Weights of a small GPT-style language model, trained from scratch on English Wikipedia.
Size: width 768, 12 heads of 64, 73.1M parameters.
Architecture: LayerNorm before each block, learned positions, no biases in attention or MLP, tied embeddings, normalized queries and keys, capped logits.
Training: a variant of Muon for these matrices, 5907 steps.
MLP neurons of a small language model. Each row is named by its layer, matrix (up: input weights) and neuron, and shows model dimensions 416-671. Each number is 500 + 40 x the weight over its row's rms, rounded and kept within 0 to 999. Numbers have three digits each.
After each neuron's rows, "fires on" lists the tokens most often at its 100 highest values on Wikipedia text that the model never trained on.

L3.up2729:470533494478450510580565546525495530540485436541480576487511439480517409400481540445475504560489542436516489515469422518421497462484555507494463542460510530449504467487478511523512493381558489404514521456601500555414509495557467535591472501517506520518487514440500558490486558550512463564498467552469440527513485541472436491494376440546487538478473493481460508555473562538498580511539425428485446541457527404521557472458513517461497447496570496498465518518461530494521444515476448461570481440577463534510534502490489493505509527447453504498539525539520549466557443497490436515588497541491576476441544544513547492502490421553523536456482502416476495483488518561588439505496547505450565527556441461522496563549564475490500502539555488494472486481447535478472465532474501
fires on: " —;", " .", ")", ":", ".", " Christ"

L3.up2988:566510426515535546496584447470515512527457531529457475448478574514505538498492540514454478438552427474467487471482465512579518493448492564455445516455491467546484500472476420513487469487476481552535462522500552507505511497532445514419583520432484552480537500460512494549467567531575526487516588460501451494462444454562521537556514528480453516539394426466573519491503558486497576472550514472618452540534530486527450402540514496535533489495542514527572500449546472517460490526520483446413471587488447461424455497532479503502460524569537461526464476464455461453465620514493448440482467511523468465516479489510505488517488456536499541420567484524500478486426471468510495517439494452494518492422487408492517433500498458495579552536462484474514499536528475412532523444482486
fires on: "1", " S", "9", " Ag", "2"

L3.up1325:503524477451549558517465510533481529561551512455433504422415577478509462544446499483514582512500489435536532545464480510494466560532427471511489470559472524529511427509476458536490508503489614499554485514503567508438493532492465474522549528547496503514490513491435496544537475543518515490450576556496514549431482454506507482451440448488510495466532572523485512530518481504555504484567499509494522507487494501521464505523586483463513482477569456466504516478481444493538470532532519485554448527478500535531503485436555485576507526507489483502545506493558482470509467489496443528510560579478519491480519533498659577525517558504536494502521571528628513534525476513488507511439497468451528471537519450505482424516515508488489567468528569476508477507475542418494503407519499
fires on: "4", " left", " diss"

L3.up293:433483561465472530492455462520472489515555534530547538449501454500461407584504588546520481576511507528538545367506505572476507577532582492497522539502511500560478419470492409587509489452532502421465466456508465444540470488512506554484522528502515542500517541499521533426512469471545460454505487451442455437513531500462515530486461571580530512551477433443449524481527509487482480389525505452495555456535562550424560539472513484541513507589538459514541427473555477560472475496527520554489440510487493532503481596495511504543548449487456475558513523514524515536475551531432534486449480527468515513485486511473501470532482466515507529548551535524471439405509437497557468483489487492528495423545525491549513430448476467464480501493530535484523485513526455551465463458524496
fires on: "ar", " Mar", "|"

L3.up2342:454540465462511621458425531450527558474475489451533482561492476460494598408565518417515449484546561458510487428483469516410511492570478508459546483534456402496506554487478480458463527534576499487517582527473527512530463501493510530447484526497453511511528554512545474554496445533484424405477533479468479558543435486449471433489532480494497565567451478483567476437523478509533530492592545455575483515533531514518515449468530492508493529634475567432502523511565511553490410533530480468470550424489532515488532494478498483473499511430512511422513490496486514523518521483524538589532516472506475497444501548479493510550494479516522514440483476552539423506494486510510501467532466482541558424553483460423552530517494523488454480472489480544479512421521512525490470459497476
fires on: " well", "J", " J", " McC", "-sc", " |\n"

L3.up2017:534477510489468573494599495528437490442483470449549476570549505536533449540582503466526466521533464408498417547573477501526473598541504418479485463455476538532486512529505569487468434533447524535547569514469513522452526495430511462535372492441434500487562516469488511469402503514499523546513496481557453501479510503499469481480471487548482483547572499491492574550476461426375521454503505552507435479564580457485471550437539463487458513449491548533471449536491521522512528489476493488524504558464443457521609496531522465543493451542501470500509520433481487464523486478469444530497506478518549520477449491507500515509468483451464447548420441475556524432464481471500525528489495511550473495475472530462496559512468527461478425487552463527508468543529462539493509547424454
fires on: "0", " $", "5", "$", " a", " "

L3.up1461:520529455480480550503538472498473500533522506417502481541497568432513543508498442476516535496467583510434598488527495454534494554521447465515456492452412493488519539509529476527414513450509505534415466518493550471541517470456536481468481472476510534439472533460434468511500498513516559484458459591553533524516498467538544501465478496494503468499477464533519488544508513478522495499533572513467493503410428494500544498545465551444533555497435560515524470516564506467530475533533536487503457507566469494505498497542460475474514524526528488551387517446507515627526556477429529470522569546462465505530491498450479495526498499440500532489489433426473434476488408503500498483465443558522548591504511411434496483512462495506417517554542508471505494488519532487460509396425482
fires on: "ire", "ay", "ile", "ille", "ier"

L3.up1303:498476543442543552512472535495475549495526486560416431464452487528498533487468519534489530505533463511472490482517500503562537488532448445488541470460486513493470509512560506497450523450575500508477535520521455491522477458542519491470467569520512456459537500473502513422512479462571467508525425515439431527452457400536474508509482561504432442535597561449547507445439511472392512526411489505492547435513477493434527536493533475405491500504519500530435512509478598572468500499509524490481536464486572468465485473522488458538448482480525522491510524524453552501467487482396461540502555402450538513511449549438452553519431466553556533486493524548476463502502533510466520553489515523490469537446517525516451528598492538504523508554495525519516493484505448549431489534615446
fires on: " \"", "\"", " I", " [", ":\n"

L3.up419:515572548461491482509482529534529485558564468453535426559487438470452521462488472473522514478439513461505495471514548534534567566450522538398531555477509507554530510478519497473465436492497512452540474476536465510511462478499464506576495471521533473465438408538422533468475458452609495448538509508475536492463495565510517502465456505551599478504550472525532519438446491461428517552516517517459541470487489512468566463452500511562528482531470494518535454461483563529509478542501476420464537474475531559535570489508481476453450509534456470464512468515467511466461554465463522550555521521459479478499544528497499503498539491557471516552455514560419473488535587538490467551476494493554493517441550502453485526545471420579533625494528463537536498438516446484504466511480501
fires on: ",", " El"

L3.up280:525536473550546476504553522532494501504439509491539458517456444513502519488467522526497550512488458552494446490490513511509541522478520522477499479508486421528491490514464483461497471523535534563591482443483476489539465487513521513482447563526495525474425507485540465499505445480526415522500453471459488428452476529464484521511456530530407519524554474507496497538469457561499553523511537517509447603567531488487421468436463480442502496456459510446522540467520445508454554542528576480537528424513563526554546535491516533509523531487518526495517513466508523518482543459468510475494498431487492405475471486547494544467544527529459451537491494478505495486405525537478551487494500482411507557432491481479531515474525481539471599549497562462454499454511489506465434535551476
fires on: ",", " J", "===\n\n", " ===\n\n", " before", " S"

L3.up2510:568512533521549518563494530482423532484520439462475536564460512549475515488471560512463463435485530573520563491505518503459497517505468532399465508512512500487411470449558453494506447437526493441550571490471520465498599509539480470467511523481483518521472471489479463507479519521444549534442515409563528613534550492517471510567518560485578563504486518487474467535461503517485582543479428521503477519485482500494453451443469518527515466535496525471543487533408491523468586440502494443544541520530540456498463460468485568465476468468516508406557482459499489480498471506469493586467513486506465543575463436442514525497538509486507532444456557519475511579505521507501495511427483500446531484430452400528471448484540479513541493468510488495542466529491569404525379396520463
fires on: "born", " –", " -", ".", "age"

L3.up2221:506502488460507456489476465502461535517562528449481548456491487516549523447492554488501567519475475484535540473460478528465503494511476527536457540476562481489507410511563549435533478453472547503475442509510535470517484543510517564520464507495500501488508536478513459471534449521564511486498445536445494489486598502503552585500462448478504509477542544448505501494515458499484502492468457497516551481469490559521508442453468497519480387543533576482509492476488459419373466536460516468561461477510433493464505525488450464521476523490547553469501577485450541568456508429480506560474477455519566457525466482546485474462500555533548502502463477526475567482519414528531459520478491495531498504502471495508465488515563477554439476495499517453488512511474424590431458556448479
fires on: "on", "un", " Un", " On", "On"

L3.up2035:504430541454469516479441477514475517535480524540434498536507547562516428485463475511414494366526487511486526442495506543451506529485511512443546478545545516522488524576522554568545477468489451513522540523470487457542453485460498477507450521581510481444530533451507501459423564514498462467530514431464548514441557481547549477516449497517481546531553463449562448532529464592535453458529490485461495490434621456508486539559417500453564596455514451476490456479496446538505438509470512554521497494448455472468449497501500484520513576492512498461452502574480469523440480573454456478478500514469591487488509519525539456528484484507514495476508563573449520501524435518517529433432496559497471463513471501397435458534539536518539499556510508464515513511528493482576406587446503
fires on: " His", "'s", " her", " Her", "the", "'"

L3.up796:483527488525531580517481509425475457497498511574484467553512476532539550498501525451584520535547527539525436409442507541469466457474512503468482543519453492503441450554510494518561490469442427501436496461480488451513501462506531476452510578463483541450490476492475512576488471550464484516447459525467451471500566520466503566517497526517443491553532440485508530503536540448503549472501502547529487507473582497546461446526614476539505550486512471414452517481545411523506505535476435571551436531461557465532519545582520554476480450438474557503482569622494505535476514460435451470539519483505532473480440538542512480483421463503454530484447472519495569466553442500473492464394493508534502450496546509430509440469584550478510486512525453486593502535558446559459506514460434
fires on: "ar", " star"

L3.up245:488466501474519517469477478488541511496518500487451448487494481574475459574500469510495483420454439536486494444482543509451423484493518487397555594560395495463478487548482518436440465474450423485514488485530473449510470489480489566502536477573496538460527511547477631461494593544578472496497504458472477558506536432512495506468547521510503451510497495472437497559504482437461538574482506492453488450497519504496537514512504525511514500468512464496509500507473546573517510479525607462464483506561535509420480503611561446518475485543529549469436565596467445559512509493537515531428551484516507441541530488473527575502534476502510564487427532519441501457578490490442482524499533487441501443564491626432478442523486475445507533475462481518525466536474481543528498561534532
fires on: " her", " his", "-", " failed", "'s", " appeared"

L3.up2003:512529524461554506556414507552476520519519400513494455515551505507518552426492470453456505473480549399586469533514535578468587437533496439412539560552535469493512489569609499435474434481494497543481486524533491444526508504520433479504520448575521479499443478515481480477470474464466475559456494517569527522448507533515516495533448485538507498449508548501514502445501503519459566564490469494515553515517587492498482562458587423514487529498465444457476527503448438515451481446489495477589547460494604478537499458502519520490576474545514490502543473486565517490496511507502509490550462466472502525519521502537507559549509570551479483538490476553510566531473445524555453507416501477453487522478529483504476495490527516458518568527466476466489505482493516458531424467444512
fires on: ",", " and", "."

L3.up1054:520547525544477438529499599483492546448527529490486532426515483439498518440479480501510481494547499537535443451511522551525477508495475439468496480511446533485496535505497467505530469495561510564490498515471536533492399504500447405500495452511495547473505511520507507482469478536522553471434489504530495557453433476475541515474480537485521462514494466523522495496509498503482493489521503438493525446523501456558486496448509556512481517494521438527526414505511442352507567566468554508462472475503398497452440466500498447454435456509549452482501503509575557554486467445489516515534489466567481485496467551448480552512496448413497514456531506482532454520539522531523572472493483440570455460527513497470420470500535584534402466515475473531514525515523483503464457498405497
fires on: " or", " term", " as", " means", " form", "as"

L3.up2560:505522400449465508542492499472493523495532555517427550531484435461519527451497423540493545465507440522509492462566571493463473487483540558487534533566492482598508548535481532514527458423448534541442523482502458474467429534474500496533486530472422495484503473462457562507520480566540532529471493500406569496480512495484527471519521551502517532516580460530431533453659501538512448506476424501534516488481516514423494478532453523462505518558538512504517493464488548474540567464535466497471497543474481445486473506512500552513479508531517423494535555555528519489553450476480476449478446546523451546486527529483444431494457438553547486442481590509496526548482502554600522476508593461548491514508508417493425525541577548463502514538507526579508450542519522449526543475509485
fires on: " =\n\n", " a", " an", "-"

L3.up2402:499525474472537534555538522484468450461439458490545545519446523490539524474521484562487520556546497452525462518446510516390488561512493489456457518476488469493479488498453521510565501542490470503488499524495490530514434490550489477485538486561529521491469459479447487439472511567486462461485511503425467511479474542483535496547449501533502529556575383511517490537507470521520560572483487544633453486477487478489425455534521511499519498488475463474481498520495542520474529514463549482487438432539485493525522556479526467462545523530482513561512503479490534511574499520535476467498543486530546468561481498487540576518499497525485430535514554539514485524476453531582490470459531545533432533502532461470514515501453486538513525503540534527547555490437415425577461501488421
fires on: "e", " FC", " .", " De", "De"

L3.up2553:406539446480479525469502526468483495497487499477471437469494502486431434515433485471547537505502497477506533517576597628469477548495532429489506570532602498515546462488473450469551486474437490538475511483449473521496496459432510473492526475478544520485491536517516488527477517555508495531451546506537511542480471530523536462543470539452512501489495487433444544555524507548512442599542546451478449490484507525467569504522498506543472460519512494534519529469518553498498476498538515530543523538513495583531457518486493547553523468511419480470467514533542473472502561452515437536492511515511513464409474462592529537548521579462469484486487511493506507549485452541557553534587459519516456490531498416452461502493461431443539538461489450464472493459468463490481457509418532
fires on: " |", " (", " RUS", "-", " CZE"

L3.up84:471443496522497494551492554519480499518529517537513529467547549536374552504455499568406493596535451502471476529495516504455501525523486550488513580554445502534510482525498486453547519485513484407508487491511465452453459466526483451582536495531487509494508511498499481527560538506442452533436510517568554529473507507500496531432448578446498496514511529530506494524402520507507410457559533572521545526509480570453487496441542464485480465476512516525538552508471484503481468539531540516498510563522546509533447494463498505531491517479466489449463601395497480554512508597490458534541468554485548491449471529564550492576471498501506523452472465500545489568490474499421561500459488527599513448483475493472498531508458534507477507479441459548550564457483513454538468508464434
fires on: " t", "t", "-t", "ant", "^", "T"

L3.up2613:545444546417484497516448489597507490527568502401508467470544520521539503553487446546486570477465499438392457502480550472489473460524510472489540448545498511500468516490543520523508492465476447556504545495581569488511577485552464522497481521404483505523476475518518501507528494534475528432476490441553452534445492537523595516566504581473417532466477454522500522517460517488559473442532461578428506490543486516546442526535534541528515551547425546529457536559513486470479507487517475480459540567456523522457598504522465485535547540514539496509528530533546553526509545437481484449527455472463526520515477540519558535552517550575547505496575505465496566487562489511523457536535410577542440379499518518445440513396485561579442587468508441537487497476564440482473474512507470
fires on: "ed", " buried"

L3.up300:492530506557475498515515501438498499472467510465492428544439526514460411522446538516430476515532522499472492474480476487535543504458467501433523518512539519532534475491440516493454488521528525513461544479502466572542501537513464495499532506546445481487473558521447480497518476511507507530460527457546519424438536528609529609483540516480473594525457580499430436486579436556464497523480444604409490499465527571574479461400504471491487499482506480519487496498503439450437516427507504534491457482534474460516527594509537544520408469450468532504568568514418565501443549469502551501550503484504548510491547496489530513543527506597607515465419510473491504508507471404524560479463418489442541480446436551468516466534545557557517601520467554468490484520544482473506536557480457
fires on: "itation", "it", "ire", "my", "its", " Kit"

L3.up1168:476528538564465547514486500391469449534546466541483525496421505497465566595490551490491483466567477509501457471479506478496468527474516486489443521439441487511491507529477484544492528516588451491540424453621507530468536482491562551431514473504466504536486450461635476482458546424471483437499577466481543476498509487545527438516528486486501476505496458412505409515449518497522459490573432541530490466480473451428552487456505531420561423489441485515522515484502406439567480505464517539475458529519373478519438427500421408474545508493529505500504555494479553543475523486478507485465510489418526501475474507485441489539479538518456510484520482502440449488545526500462501517478537440545580505480467531496433511491427536447556524452575484443577533532480477514538539523490514
fires on: " to", " back", " Back", " rec", " desc"

L3.up2107:463514459432563523543524511521521504436501559506492487461555377541467464502489553494444567507470475582527410532467522471516593467530519516442544450482474495499451490517568531513489527540519508567530467489488473493506553575510495499494502545529444573471485499473522509483531552508507473512443482512540559489507512455443520540456507513533546518579505523451456485505481504411411406457509527454475514499448543527531506507549493540476494501495488552469564569537545469466543476596445482522499504541549515524503413511509546507554485509475456487479590520571501456576440498472509508451476453474419556453500547496523481438558444467517559468524491566521520522489569480499492515441395523516527479514465446525455507516512458468543459505482415498560532470545573417512412495498562535
fires on: "ir", "ar", "ars", " War", "ara", " Kar"

L3.up2730:470519559491560435534544516441494490456529458412507495437531509481510481491499425434492519464596444487482556458480507471442561509407521488513545520505538544540450464502425520441573482488491481542536531469450448507499531467447544476516485530515459501535515468541467493540420477530504482503475527520426448514517545534476494561527555453560483572493517467510517525536521433438476451487487439543522486512483520497469476547484495412443457481495491496522489436495539516564448442468428507515538538470478426500486567555513434510493550459512511499524451481509510427500431456604529537487497478550572505512483499471585489461488476529448518539528510468497482497546489494511555560441487472539476505469472482487495562494436529550559484522499529474496569464513497451471531451467549509
fires on: " |", ".", ";", "1", ","

L3.up1824:494453570490477471484441568449505518495470489565476465369448413480470477477516535629519453503579535492499468483507486545491482475536452499558560453498516528520507447483586520505529489499522546517519449571450479529537473517533523521470511507512524505513409498481520486567453531530486522534499465510477450553491516508493543459500442471527504512529482563483519484467437522521526489533545460508484544471437421410521477431426538527481633497530523516465506469515491571530547497518512486512527487515538513511525567509484542485503547468474448468512540455511471481551495556500514421551478471517498467539579387563460543535529466492516467518505486511547542528540530525483533523515503462511465578454547551485509535466510536467483470556506508412461499481440580457531465519521468592
fires on: "th", " record", " largest", " last", "est", " first"

L3.up2041:499568512474484446513569446441482527519571449422522477455472439515445498471506406510482497522427533499547519473560490509433536499456464479486441524489509522440506516522509484455557459456433515543529495504497485496509534500509510510433502541510498502513508545493622496532533521482528497508509487517464472469534558448428506486429486467453525569524503500447441508563477588556554521488506528470619448534514555406505463516513518536476465457455442491535445527503467510564440464516432517447512493517526473506500482524547552462492521487557484480512482484565468577532450463542481490501557540471525541444475491499582496530507507563480458609492568512442444526438420533461515589462538441504444571429503480491535461587449505560506512470473507470531525526449412514520516476455487521
fires on: ",", " (", " |", ")", "—", " :"

L3.up2338:503432488430535516549520543501558536489537539489529484520500520531504542516475521538437497491482552503474541513504464507565473477525505453482516472498515595492550463488483600450521487500494519459502530495511491432545544568502501509479477450439500543528470505478504500494485433539514499461537505511432467448459520569518433560484530495454568461468461440497500524511539461540471440438527474480434486557457514487533541452463513546456470502439441513559409443513542531416540398523485483513586509516504488442445573534510460524481518433521571507472500495475480507485451447471479517491528506479545468579503433513531476566468484557437477466530462463450558456561481471507516530502442435528511459546545501524445540442510554618489557472481534485529474421525465500547435492468469467
fires on: ".", " was", "6", " were", ";"

L3.up2289:551473592517492581485525528480457520557526453522434506537508537522492433418458509475472483487504505494447518479519500532495453476524492480574525494490470485520480505521499478514575513500471507567484494455503515463498455538525474521553528462537534433561517408551423547534435468603534542501471550477538488471524478494468490479474532532534458596553493431468529483531400455466511555512473524476472505562481471495491441501527490405447515500511493498476515523545519528431482441534517478574495503387456478486475450522496576462447518518529546502590482524474410481498484462452557478466520520421509519534552509519473540524486499554525537518564542465541488513509494454503486525559492470493545454487504499478512529556576522523546535558530433528566447510467558431469522456452451453
fires on: "e", "ier", " Jean"

L3.up1556:494537512516533511549502489461407479517539608522505518517463527470423482479509501483446479450487485558536548542491511510548501542509541442472474459533544411555484544536483519563494502518466485526579476540504503484485409502488580593533537504456497514468561519487488537514514501491494493483500476502475539562503491499507532429487472560512484492615525500454469519477463601513559488467502506469444545498463476534498458520550529508492499530526560471531498476504494532456474455427466545467501518453480504474535508512419510519532526521538513516488523501489525522494518609477467519514518464443478509487410527522463449487498520538519547513521464420468498421601428437456468511477485552506557488493531453504540487585455467483401521527468466497459514465489485459656543462470536479
fires on: "ent", "et", ".,", "iet", "let"

L3.up53:516544545511458465495461519527541504491447517481519470555545480524415433368537463470601533500475472479603477475502462498466547471485510467465478546439463430504487488501398502595493434483467426517486528514476466492481430423481470480563489455529514452457433460508537519529474475510507466458489467542545498434527484533504462485473518468512470571501490551478528507503462479511536550476454482529465454515469527459493454539450489457515578523482481442498518545509511530451545439549462393483501511453451536494515447513529459535456526455486506517514572617532532556556458466466453552490558482531478527417515457482534447506501571498572512460500519477538505550507554502498545539542451502449524503498537548526446524530373504520557565449509537512483553540427541465455511508501536521
fires on: ",", " include", " should", " like", " were"

L3.up1809:564480495475524428456504574518529563459435458531473546537505439500500532466495498539441450407520514487463517448531543492494508561488561506469518511556526530394495514549470495583494443445484472495553590554507552464496528463522519425555428460508423526546530550457511473511486497447466528509562478443477511469541519521522510619471466520526523428461504452523490481528457464512478469525495507475513439527487546472510492429494543520519573524583546506457434503509532589491402510502482515425514544508478498503506485514544441560496581479462477577466443493528439440419495539482475483493520555501497442501449493507416455594536486534449478496473442537500452539522437505514585605543474565493513501529486499465529457473500538505545500502528493483510465552463474526519496495480568515
fires on: "\"", ",", " (", " of"

L3.up179:497532498541464509535461503499609496489490461490552501423497504536494506574452421532441533476415478486522583582483501550429485504507465461451511432544484495537499459555551530495523427551512503518509500474474485485492490481499473514504583481484574488475524564376516473531531519507486489552509522479488496496459508521425471414546523501490515586472428511517486467538434444549560482556506478476502494472505598432476444493547493519491444480560533513467521511459482463435544486499528499510513484523560550488510487539524497546462509566559548483455485492463465503522570465485525493502564452465465521452486507503508516492490455603478469495522477497504500512542529521492445532536416509469541381409510469519559583466522456495512541508491456450502455409489536425475489546466585524
fires on: ".", "-", "er", "ed"

L3.up652:525455499512547475471521542493530501519542563490461455518560461529528502517508510503448442508511482449507444467486491494543552596547511493495493481464494517451514486546584544443487527455507533526446515508512507536489373518510540436586542531520489547471460497452499544572485491514484502450495511591472524502477536503459470484556379597527507524464479489475537547494498554495488439544534495500527515519479496490474504492574580524475500524550508490499575525502484485482491561474482537560462511454544554512489464522518473466492513469585451488449543503462421577551481494487538484535488472541501474517487416494514502485509506574535483501481442482481489487558458558492513480501474492443490476488466557521458497536515470498510464560532436558539454545445510421460476525543518458
fires on: "t", " t"

L3.up897:453474481509510543522504485445462516463532532510418563489423526498572563476518539472457533541473558499514524569461513520461485524523514517514491557461379479534527440520577466537480440476526411517466513507539517483541445515434514502604393588472542529511490457520419495482476519502483418438449513480472567453513513534488460489532516484454551488517482509492528503513511504497518433484509479522537603534536523508463470475476534524521465519457533457448439458516548495518503494548520550512521537463514438527524496550520609450535479545394450484464466513435509533558474531455463471531462435502506482555542566491537536465519499454549522476464441480464625450453450489444529499530498428503486483496497549496454526483490448530491393493498469476479492483456566526525458448515533540
fires on: " The", ":", " This", ","

L3.up1137:520515535468489462540480560477592521396426490632523476462538434490498483511506449566502456510516560557418516539555479478446515470466463470536549477463522459475531525464502430497545459542473526470491539452521561505581414448540477500482440506482521560476477438528524516484465548431518520514416463502564565557461437571541460552494483504528535484483522482461483477458504415465547559509516414538446497422478480535462546468429518440517528507468533526523413552457504583484474479439494500448585490601568532498527558504518545435485503454516462511519518568499435482554464459516483438477528546471535523514513467466461484495560467527529452539513507527579463496488524521460461500536511519500472545493518527425501475493507508519511438543529458595596513478440549504516438528458434523
fires on: " time", " Home", " most", "est", " largest", " first"

L3.up1291:461463488443474523468464495472559472512518510503485482477477431547491518474479568480478520533552476498441544563483510508503507492507470485492483481528491494532421472512558528524515477538576375486452462499516500518476441478499457477453505518424480521464521512436540461497516477470562551485470484558516433475464423476517444478440512544436468551549453438504523470442427405549508524504516514564527487449521490502428467470524557533477487557488526474487492494487463501567587511492548557529521524462549525471440502482454521491444480492533501454545454593529576468525561491528435535469456509523562464464547550488485535505445490472519570521498514525542533505499449566402471471522529489497485456407449453497577567565415565428534480515394422504522535400476478447527540545441506515
fires on: "es", "er", " for", "ed"

L3.up2012:519584521565474488518564506567482557539486541557518529502488468469549506497478538493464476493511487492480390459524548551604458530513420492506489540430521457477530521555528481463448473521550478474498640461438489494446473422488461485504528486422433527524494484503483544450475543626437516536500469426504444472477488492503454539456463467533451378477509470464496521578486527482572511540453550577535459485484514447545562442477450493506488553517507473536525505522508505478514491541506574463523515483447551536504561518490561521485521471538476538537486492506510474525454465525437535548486468441505444449529420537494468524504475489539497506501451462398539463494518575517549460338463482471518515448549521504520500525511478472534461532443463493540444525505500471435499423423570470
fires on: "at", "ett", "and", "i", "|", "ah"

L3.up2625:440481404491482537558564567534407476524481469460523432487501533475512455517524573509505499476527524507517475533478487511493531583587552410426496488512426533469527492483497462490560494468459502471543482491448531472487471454482540512517574504472546482474505465482561532485481517559471549543447549469540444523407463442594468483480513495507477510505522448511527491469408527480476544492499521486573545453448502536469474482444471524461486483495483555460499485523532469500494558503457515575488479482522504537546519437469499511435385483509575471489556499492500474451471589478481553500499484454457566515463491485516468495516481554453413542491560484554454536449462574520416564447502508488577461402497446467453498512487558494451517480447516586513461490490574555491516487499414491
fires on: " name", "-", " means", " as", " named", " names"

L3.up2825:546486460516542465476458546488442450457498482537385447467492569517472483446487566455448435533460533440528476509528438468517385513453520489446507506504549503485544504458518515533551531503525519487497506418522477459533411534598490525505461455478555550477429481444509479558518419498413567532531481515493530537510456487508456537512492555583458512555439478604457571531555508547491543519502473444560446466450466465565488494499484449451498498576499455539552525563449562496470495423504458459541504506461538572501460485521486522458474478541472564494494485540600504476549471540500487504527520522522527449502529450485529521534469498481489529558513532463522457509486591447560531482544504515508467531476529513460514534536529501504524551523540570522472539489528512472506499540478469
fires on: " (", " |", " —;", ":", ")", " @"

L3.up406:572494458461486521476499483509535514490485474506418510516411476492456510490473518461496472491538472512466489499527510497461528535489451507494458406501495428471516513548535480494477533469473472468520545433508496472542412476523503548576415469533608528540526513469359488552473564504505479521581547545509551449493506527550455533481522576516460453513554457512473554493490541471523486517488513501550483490431415490515465521526548533490482476588499496541489474521501453530448491509415487482436583540516526499525492539474500563535521483534504544492467425461554414482509556557442494447527460508473588516551441553429498490401522585472530561468479495580471460445511516399494490436536535503541504539498487533505465477537467478465470568473504521460528463493603523477570506490581504
fires on: "ent", "ect", " found"

L3.up2432:550516448474543472520470517422535505486490522595518439491526454557507425526480500549457499527512526493502515547587511479513493519497514511484503459441457503534496477569465428525545484478455542478537468483494531475507496509497436477494536535486539541472571462502525506457520461522545490521511445547548550517471579511526476517496454535526483465517519582465517515447449502442521399489501456551522470401449483483466448514532569491488530504527473457512454495524465542491458522439502554479478472443530457458473441543440452611482519566461461546511438487539536514451500555488496493532435395489519591527510452579413511470416535462514459515497453450561480508470520508434557570544518392498495538469481530545535574547486524496494484446555514510443446504439518513519523517488466605
fires on: "ent", "ot", "nt", " spent", " int", " Pot"

L3.up67:498476455455458524568532479556472543539490501488522535447511486447570572493503455450531538457492477431490472569497532475498498518549484539534489481512502518485464503498472431531554490599472432542543517571450495452506465523475471553569523486470458521547489436471522471501485515493455430415529516494463498500550497489518529505494570427496478435498524511516518537454624498555519509528424519489599509473487528589485560472499517568493475479453443591493494508492515486570457460492488435496508533418493472436484467462513501441477476557465436522510529505570475526575493603379486502414501501526518526532475487474473514482381537493477477512471478521460519463445495536568518486400465494520528490581536501482479495415471452486546478526492499507508555458496564468459481530528560502
fires on: ",", " known", " as", ":"

L3.up2618:443513489466499488547450492474491452509576473530507478477531509461434489472436539508458510496504503529485439548544521518450500544498455526484488483428498566544495526541532523483469543473427505516474496447484469534491505538510546473505546512479507524458470495506483497556458476551557451466514486526486504527490467429509480498570507526513511537546454495553516483514394487455556500433510501474517499487481466519526479495530504434484452532536509433518438557499486462458471397441516435457544533554563514438543509540493466566514471448496426540434445512454483456533403476514466438516579396490494512522600526591519520446465497531454514519435503527420488518549495512554530503434486539501479469460535489449518532493556486489489502509492479453500524479477529486486605483467506496
fires on: "ent", "ell", "ert"

L3.up2313:486534533458524477500524464545557575509476536476498484453511479511565552512422519532537490434429488499456494453422547508513463516465563495524451459479587492544473493522480444422570507493493402467471488511519537469605425509506408479535533545476494466418536443499437523508508569500600515602431478461528495504467448473510499570484509423466502528522476469474572520501468459524494501506497521486520533494512493467528520466535469436558504541505472521530601513507493469558526457512510457495506570492536382510503521513498554470503492561436535517502475490499430478461525569446573499537433547553507552537463505473537462474527469529437517509499449481444544428560494417469544501564480440573477537509536507486462499488461548486427476522514512503553503504542534499538503567416491472
fires on: "ip", "ap", "op", "ak", " Rap", "ik"

L3.up1711:465464538536523506514544473605562522513444458470507488522513500485501508460451480446424496494563482454476551551508539519442447503521448487470596489474484481468495547528578532510472517475529493506454555535450497499571549480508588507454429544573437447485476508524471478481449539522515527513442435513449507486592408527507509538479500621502547489528552507527513493440458492545479515508468518492498625494457532495569527533483536503445469517555512543508422537476579521519529442512501548471538500440504529492462511467489522502493466499453479525502561542490444516476437448483483466557487496503374489446456491467519514476482487446529503473460449590516551548526498463491502489518449502514511504593437523552486465490563504494434550515503512541520517503491476418532469490553508458
fires on: "\"", " \"", "^{", " [", "_{", "{"